Weights of a small GPT-style language model, trained from scratch on English Wikipedia: RMSNorm before each block, a variant of Muon for these matrices.
MLP neurons of a small language model. Each row is named by its layer, matrix (down: output weights) and neuron, and shows model dimensions 16-79. Each number is 200 + 30 x the weight over its row's rms, rounded and kept within 0 to 999. A neuron's up and down rows have the sign that makes its largest values positive.
A block is one neuron, or neurons of one layer that tend to fire together. Before each block is what it responds to, as a language model described it from the Wikipedia text at the highest values.

Responds to: Lone capital-letter tokens inside names and acronyms, such as middle initials (William E., C.J.), acronym letters (HGSE, FSIF), and split surname starts.
L5.down99,181,185,224,226,140,255,202,171,218,194,190,207,147,230,156,204,258,218,179,148,216,219,198,183,220,232,204,166,209,154,241,190,251,195,166,147,169,136,243,167,223,216,133,159,200,239,179,226,173,158,210,193,245,222,173,153,158,177,190,268,189,208,202,220

Responds to: Fires on short structural tokens that close or delimit notation: unit abbreviations after numbers, URL slashes, IPA slashes and brackets, opening quotes before titles, goal-minute marks, such as km, cm, kg, /, ", '.
L5.down1824,181,193,244,225,188,189,210,208,222,227,211,150,207,176,184,203,212,191,215,185,196,209,219,211,162,178,166,189,175,251,128,162,185,237,201,244,186,219,169,233,236,169,158,243,158,209,217,183,237,231,158,191,147,167,196,192,236,183,214,172,214,165,248,175

Responds to: Opening or middle pieces of words split into several tokens, strongest for "po"/"Po" (poem, poisonous, Poznań), also in names like Oslo, Ottawa, Denver.
L2.down264,193,213,228,203,202,216,150,193,198,137,251,177,204,239,257,213,173,177,188,192,224,184,132,204,190,220,207,170,263,194,206,182,225,181,188,200,174,188,234,191,218,205,198,201,225,227,162,199,153,255,159,191,226,179,208,188,215,231,249,223,243,225,191,201
L2.down975,212,194,237,195,182,212,218,168,187,196,206,174,254,179,208,183,174,223,195,161,225,242,206,193,203,208,200,192,251,258,252,231,149,239,250,195,177,182,190,160,221,229,146,173,193,163,190,229,188,186,195,223,181,245,152,194,196,194,208,203,227,181,185,166
L2.down1138,182,214,202,203,147,141,211,200,215,152,216,202,259,168,192,201,259,215,202,168,208,194,188,214,213,147,192,174,173,231,199,195,178,214,222,194,211,163,212,185,192,192,176,223,161,218,186,215,158,257,150,187,186,205,212,183,161,213,196,169,176,242,166,210
L2.down1584,190,193,179,194,237,177,176,193,162,203,253,167,180,185,190,166,159,225,172,191,213,236,178,168,183,194,231,167,292,181,259,210,200,170,201,188,160,232,233,240,139,183,217,206,212,172,219,227,228,158,260,160,178,161,253,249,199,162,196,232,150,201,211,241

Responds to: Diffuse: opening pieces of split words (comp, trad, st, micro), call-sign or initial letters (WK-K-B, C.J., D.C.), and month names after day numbers.
L2.down286,210,185,193,154,162,215,182,150,171,224,183,184,190,182,190,200,168,223,218,198,218,219,246,217,129,179,220,218,155,204,179,231,202,196,161,186,211,155,189,210,218,211,221,175,213,190,167,210,164,246,273,205,192,192,254,166,173,178,204,177,130,200,218,181
L2.down480,234,192,185,153,221,193,242,196,244,216,248,171,285,202,240,165,165,230,234,171,189,202,195,165,190,235,190,186,188,175,208,181,202,210,179,275,168,162,240,218,147,217,217,255,224,228,192,244,146,171,211,204,232,185,186,232,225,172,151,223,208,175,199,287
L2.down1062,218,227,204,167,198,197,170,198,204,220,207,235,145,142,152,177,132,211,197,209,221,191,227,169,268,240,174,193,234,179,221,196,185,207,233,218,158,216,190,201,172,195,221,170,156,189,176,212,220,191,204,213,179,170,266,190,166,208,187,258,228,228,184,210
L2.down1518,174,184,221,213,183,192,198,250,227,191,167,192,205,239,224,186,189,206,202,186,237,189,187,175,233,191,165,190,210,220,183,199,132,225,187,240,186,219,133,177,174,209,190,209,215,250,283,215,210,207,212,229,240,221,199,202,159,233,241,221,154,206,243,232

Responds to: Mid-word pieces inside romanized Chinese names and places (Y-ing, Gu-ang-zhou, Chen Y-un), plus opening quote marks before titles.
L4.down125,189,221,217,211,240,164,237,180,172,192,205,165,185,230,209,213,237,231,182,163,228,210,201,199,208,180,175,205,159,208,184,209,155,126,233,248,177,200,209,222,183,226,219,221,181,177,180,259,201,196,183,225,218,152,223,177,165,206,155,236,195,161,236,224
L4.down389,226,180,164,209,202,170,215,153,241,187,192,140,179,209,173,209,230,174,187,182,229,165,174,159,230,209,237,205,226,204,166,208,184,229,168,266,172,200,198,180,207,243,225,215,172,212,180,229,186,154,162,234,192,186,225,199,225,170,183,191,193,205,203,265
L4.down1781,206,198,213,113,198,217,235,240,162,205,199,234,188,202,152,219,201,137,184,233,228,165,185,203,222,168,148,219,252,163,202,196,122,167,203,246,217,165,253,199,168,212,215,265,217,198,161,184,161,201,145,165,211,274,201,234,203,215,186,189,212,153,169,163
L4.down2020,179,130,222,198,207,208,216,179,190,178,234,195,172,204,205,204,163,216,241,158,223,188,182,167,218,209,216,228,176,267,141,181,221,182,145,236,128,210,184,207,164,208,209,197,213,183,214,224,210,218,227,222,159,209,195,214,194,203,238,199,199,213,204,238

Responds to: Non-initial capital letters inside all-caps abbreviations and call signs, such as the K in WKKB, E in CBE, S in NWS; rarely other tokens.
L4.down55,219,155,210,201,234,251,163,198,212,214,181,203,185,219,209,221,152,208,184,206,236,222,166,245,205,194,172,195,191,128,164,222,224,152,227,183,189,129,191,181,155,197,223,202,198,258,233,172,192,260,199,231,233,195,146,242,201,241,214,182,147,165,179,139
L4.down1728,136,154,207,187,175,221,190,219,216,218,204,212,250,234,182,231,221,165,206,235,186,210,217,226,182,182,216,200,214,211,235,199,223,231,234,182,169,214,264,222,222,185,190,219,243,225,206,187,168,179,205,137,205,219,264,207,202,169,177,203,218,270,201,238
L4.down1843,198,142,164,195,236,187,183,220,213,154,187,160,151,178,169,206,120,252,247,203,152,250,151,180,202,192,183,259,152,178,210,243,213,229,172,184,210,176,184,193,182,195,198,244,204,196,230,198,199,232,222,196,215,240,180,215,243,221,220,178,224,212,234,183
L4.down1915,197,143,193,155,236,190,178,236,181,212,149,207,189,156,262,156,215,234,191,159,197,191,251,145,201,213,214,313,196,221,130,164,231,210,164,182,197,173,182,262,190,149,227,276,194,177,237,241,153,169,257,193,185,265,227,188,189,235,213,205,211,234,207,194

Responds to: Word pieces inside names and rare words, especially syllables of romanized Chinese names (Jiang T-ing-xi, Liaon-ing), plus bits like ro in Croatian, aphrodisiac.
L2.down651,250,247,208,179,188,234,205,187,222,235,218,196,164,169,231,156,187,273,184,219,241,227,210,145,241,202,200,196,217,240,178,193,195,198,177,237,244,203,197,185,192,223,219,220,275,233,226,217,176,201,195,208,175,206,225,228,182,217,262,154,237,238,194,145
L2.down1368,224,188,225,229,235,195,171,146,196,268,245,229,188,222,181,238,188,210,163,182,204,217,190,205,199,177,217,175,172,146,190,214,145,209,221,251,201,174,243,212,176,195,177,210,236,190,187,254,227,170,205,205,197,192,198,209,249,230,195,172,168,144,247,183
L2.down1740,215,246,207,262,164,231,161,176,211,204,198,218,213,160,223,222,186,221,242,179,204,203,213,170,264,185,243,162,166,229,197,175,223,218,103,199,157,193,222,180,137,196,171,159,214,221,221,175,222,183,160,219,186,178,215,167,187,195,210,164,216,182,226,204
L2.down1976,141,184,238,237,155,216,226,183,178,169,154,218,169,267,191,132,244,227,166,248,183,201,266,192,196,212,203,218,259,181,221,177,156,202,225,232,189,218,213,204,208,222,177,266,200,221,210,178,148,280,231,180,199,165,201,183,223,158,227,225,203,255,179,171

Responds to: Tokens in sports results and career summaries, mainly Quarter before -finals and draw after a score, plus scattered word-initial pieces like post, pre, build.
L2.down421,246,198,167,155,169,250,218,209,168,210,191,227,199,178,212,248,178,209,199,205,214,172,201,233,235,188,167,246,149,167,218,170,196,205,155,191,202,223,172,188,231,211,236,216,218,225,214,192,227,212,239,202,223,232,169,171,201,174,191,173,221,198,155,203
L2.down1272,207,203,175,193,213,193,238,206,192,250,187,164,196,291,195,189,211,241,183,175,189,184,255,184,186,236,173,234,204,195,243,191,183,216,152,225,213,178,249,254,224,207,209,225,185,206,174,213,151,181,215,199,220,207,161,174,199,185,188,182,230,232,196,187
L2.down1759,220,209,163,179,226,190,168,215,221,219,163,153,143,138,179,159,221,196,171,188,170,188,236,233,189,210,193,195,187,186,177,210,197,137,213,202,210,165,190,227,185,172,193,249,217,213,203,169,216,165,177,226,244,179,169,304,161,226,209,183,230,236,198,223
L2.down1840,222,297,210,191,208,148,204,202,213,215,237,236,281,171,237,236,161,244,261,175,156,232,205,220,208,193,238,159,150,249,233,202,191,209,195,270,205,203,178,204,232,223,239,169,198,151,229,278,192,230,181,221,216,216,234,207,232,189,176,174,178,287,186,175

Responds to: Articles and short word-starts right after a name or noun where a new phrase begins, like Pliny the, Western a(ugustus), a day later.
L4.down977,245,163,201,153,196,178,144,184,226,222,194,193,204,188,193,207,218,211,225,164,223,167,169,152,179,166,166,200,268,141,232,158,211,191,230,202,284,209,254,265,202,186,206,202,189,133,198,192,231,183,189,186,209,204,186,160,203,183,225,177,141,170,219,203
L4.down1173,185,184,215,186,166,158,132,257,161,200,228,198,212,228,218,235,204,210,229,182,221,213,165,219,211,210,227,142,194,201,187,184,214,227,187,182,213,216,221,245,198,226,170,200,193,178,211,199,255,207,177,207,209,168,210,208,186,190,192,227,210,210,228,194
L4.down1444,199,206,236,176,195,219,206,147,184,223,239,195,212,192,172,186,184,205,218,209,212,222,158,196,201,213,195,145,233,229,176,171,192,171,201,167,232,249,200,255,156,228,220,286,159,195,207,247,227,176,229,178,163,195,225,182,171,210,190,198,220,226,182,187
L4.down1754,218,185,211,207,189,180,170,216,175,248,241,233,216,195,188,210,216,197,194,201,227,221,163,209,191,164,137,133,244,159,277,209,207,211,202,218,176,173,184,238,165,222,189,212,176,159,228,253,196,202,173,199,206,206,223,155,202,237,144,194,221,174,217,243

Responds to: Middle or final syllables of Chinese and other foreign personal names (Y-un, Gu-ang-yi, Zhe-ng), and past participles or verbs after was or a subject that lead into by or an object (replaced, defeated, followed).
L5.down2007,202,171,196,221,207,251,192,209,220,186,240,221,192,187,214,221,171,199,218,240,237,195,179,145,208,190,226,196,190,250,180,220,191,208,207,199,177,229,225,196,206,185,163,236,193,209,168,172,178,222,153,268,250,208,277,180,192,174,227,235,171,190,190,178

Responds to: Unit symbols and their parts after numbers in infobox stats, such as km, mi, the ^{ in km^{2}, and en dashes in year ranges like 1950–51.
L2.down665,200,188,160,193,238,242,218,225,193,231,195,169,197,220,185,177,180,223,258,217,248,227,232,140,183,207,195,197,174,213,140,265,193,187,219,201,176,133,179,194,212,202,194,206,173,243,211,148,150,232,169,174,200,224,256,209,167,196,179,169,170,186,233,214
L2.down983,218,175,229,185,187,169,153,234,199,247,213,256,201,221,234,201,195,251,157,223,226,193,215,216,191,176,191,194,212,165,205,120,194,218,186,138,158,147,196,182,237,226,269,187,154,207,189,229,205,249,190,201,213,223,204,223,236,171,181,211,140,238,192,177
L2.down1401,186,210,220,229,198,238,228,234,160,251,162,155,189,145,197,240,172,268,211,236,204,198,248,174,196,154,181,264,144,257,159,152,135,209,178,229,190,229,135,242,188,177,215,169,152,180,123,240,180,204,200,218,197,174,186,184,169,155,207,182,202,175,214,205
L2.down1612,205,206,183,234,260,228,167,149,200,223,236,202,147,177,199,220,233,190,160,181,178,231,165,228,204,160,214,215,145,207,224,183,203,223,176,175,185,234,231,218,210,198,202,207,201,236,171,176,171,204,208,179,167,149,214,162,198,158,185,200,225,237,141,189

Responds to: Mostly the ^{ superscript after km or cm in area and volume units (km², cm³) and the "omet" piece of kilometers; weaker on en dashes in year ranges and other mid-word fragments.
L4.down21,181,202,223,234,190,223,211,205,197,206,173,214,211,148,174,205,118,198,151,196,204,198,207,196,162,154,213,206,217,236,189,159,171,248,127,212,260,179,137,164,217,174,224,228,172,208,213,195,182,132,258,171,220,160,162,214,231,251,218,189,99,176,212,211
L4.down1059,205,196,241,181,131,194,271,185,207,171,233,199,189,231,232,190,241,136,198,237,274,206,195,278,189,207,157,201,203,198,174,181,146,245,202,194,191,138,220,158,179,152,236,160,198,204,197,250,190,168,198,210,194,161,165,221,244,254,144,219,155,206,196,167
L4.down1547,224,207,220,191,149,163,177,210,103,185,219,178,215,161,186,224,180,169,175,180,200,187,214,197,199,240,188,230,201,217,193,203,227,192,205,216,162,174,225,222,237,237,246,209,253,143,216,193,195,172,186,229,186,103,211,231,203,207,183,224,249,228,186,176
L4.down1839,207,252,216,230,179,179,202,223,187,131,202,220,210,217,217,190,188,208,234,182,230,179,196,185,154,185,204,184,140,274,170,209,213,274,133,234,227,227,202,218,171,173,217,220,211,221,258,189,127,219,231,210,180,190,166,185,183,219,185,171,249,190,210,193

Responds to: Causal or auxiliary verbs that set up a following verb (helped, led to, let, did not), plus first pieces of split words at line or table-cell starts (Co, Bo, R).
L5.down119,251,206,201,149,203,191,197,198,219,166,157,187,222,195,169,169,179,153,157,200,220,193,186,152,174,195,179,191,218,184,219,230,175,194,201,157,177,166,231,214,213,248,164,184,231,231,223,240,233,181,254,183,144,163,224,207,221,186,175,204,197,206,241,206

Responds to: Mainly the word-initial piece inter/Inter (interchange, interval, interface); also opening parentheses, year stems like 201/198, and line breaks in lists.
L5.down1229,217,188,164,236,255,221,229,173,197,256,178,210,232,199,123,148,258,196,172,208,208,207,186,259,175,202,199,222,258,238,152,198,227,185,202,98,198,144,194,168,194,221,213,206,215,201,199,183,250,242,210,201,210,182,214,212,179,185,164,217,203,203,211,176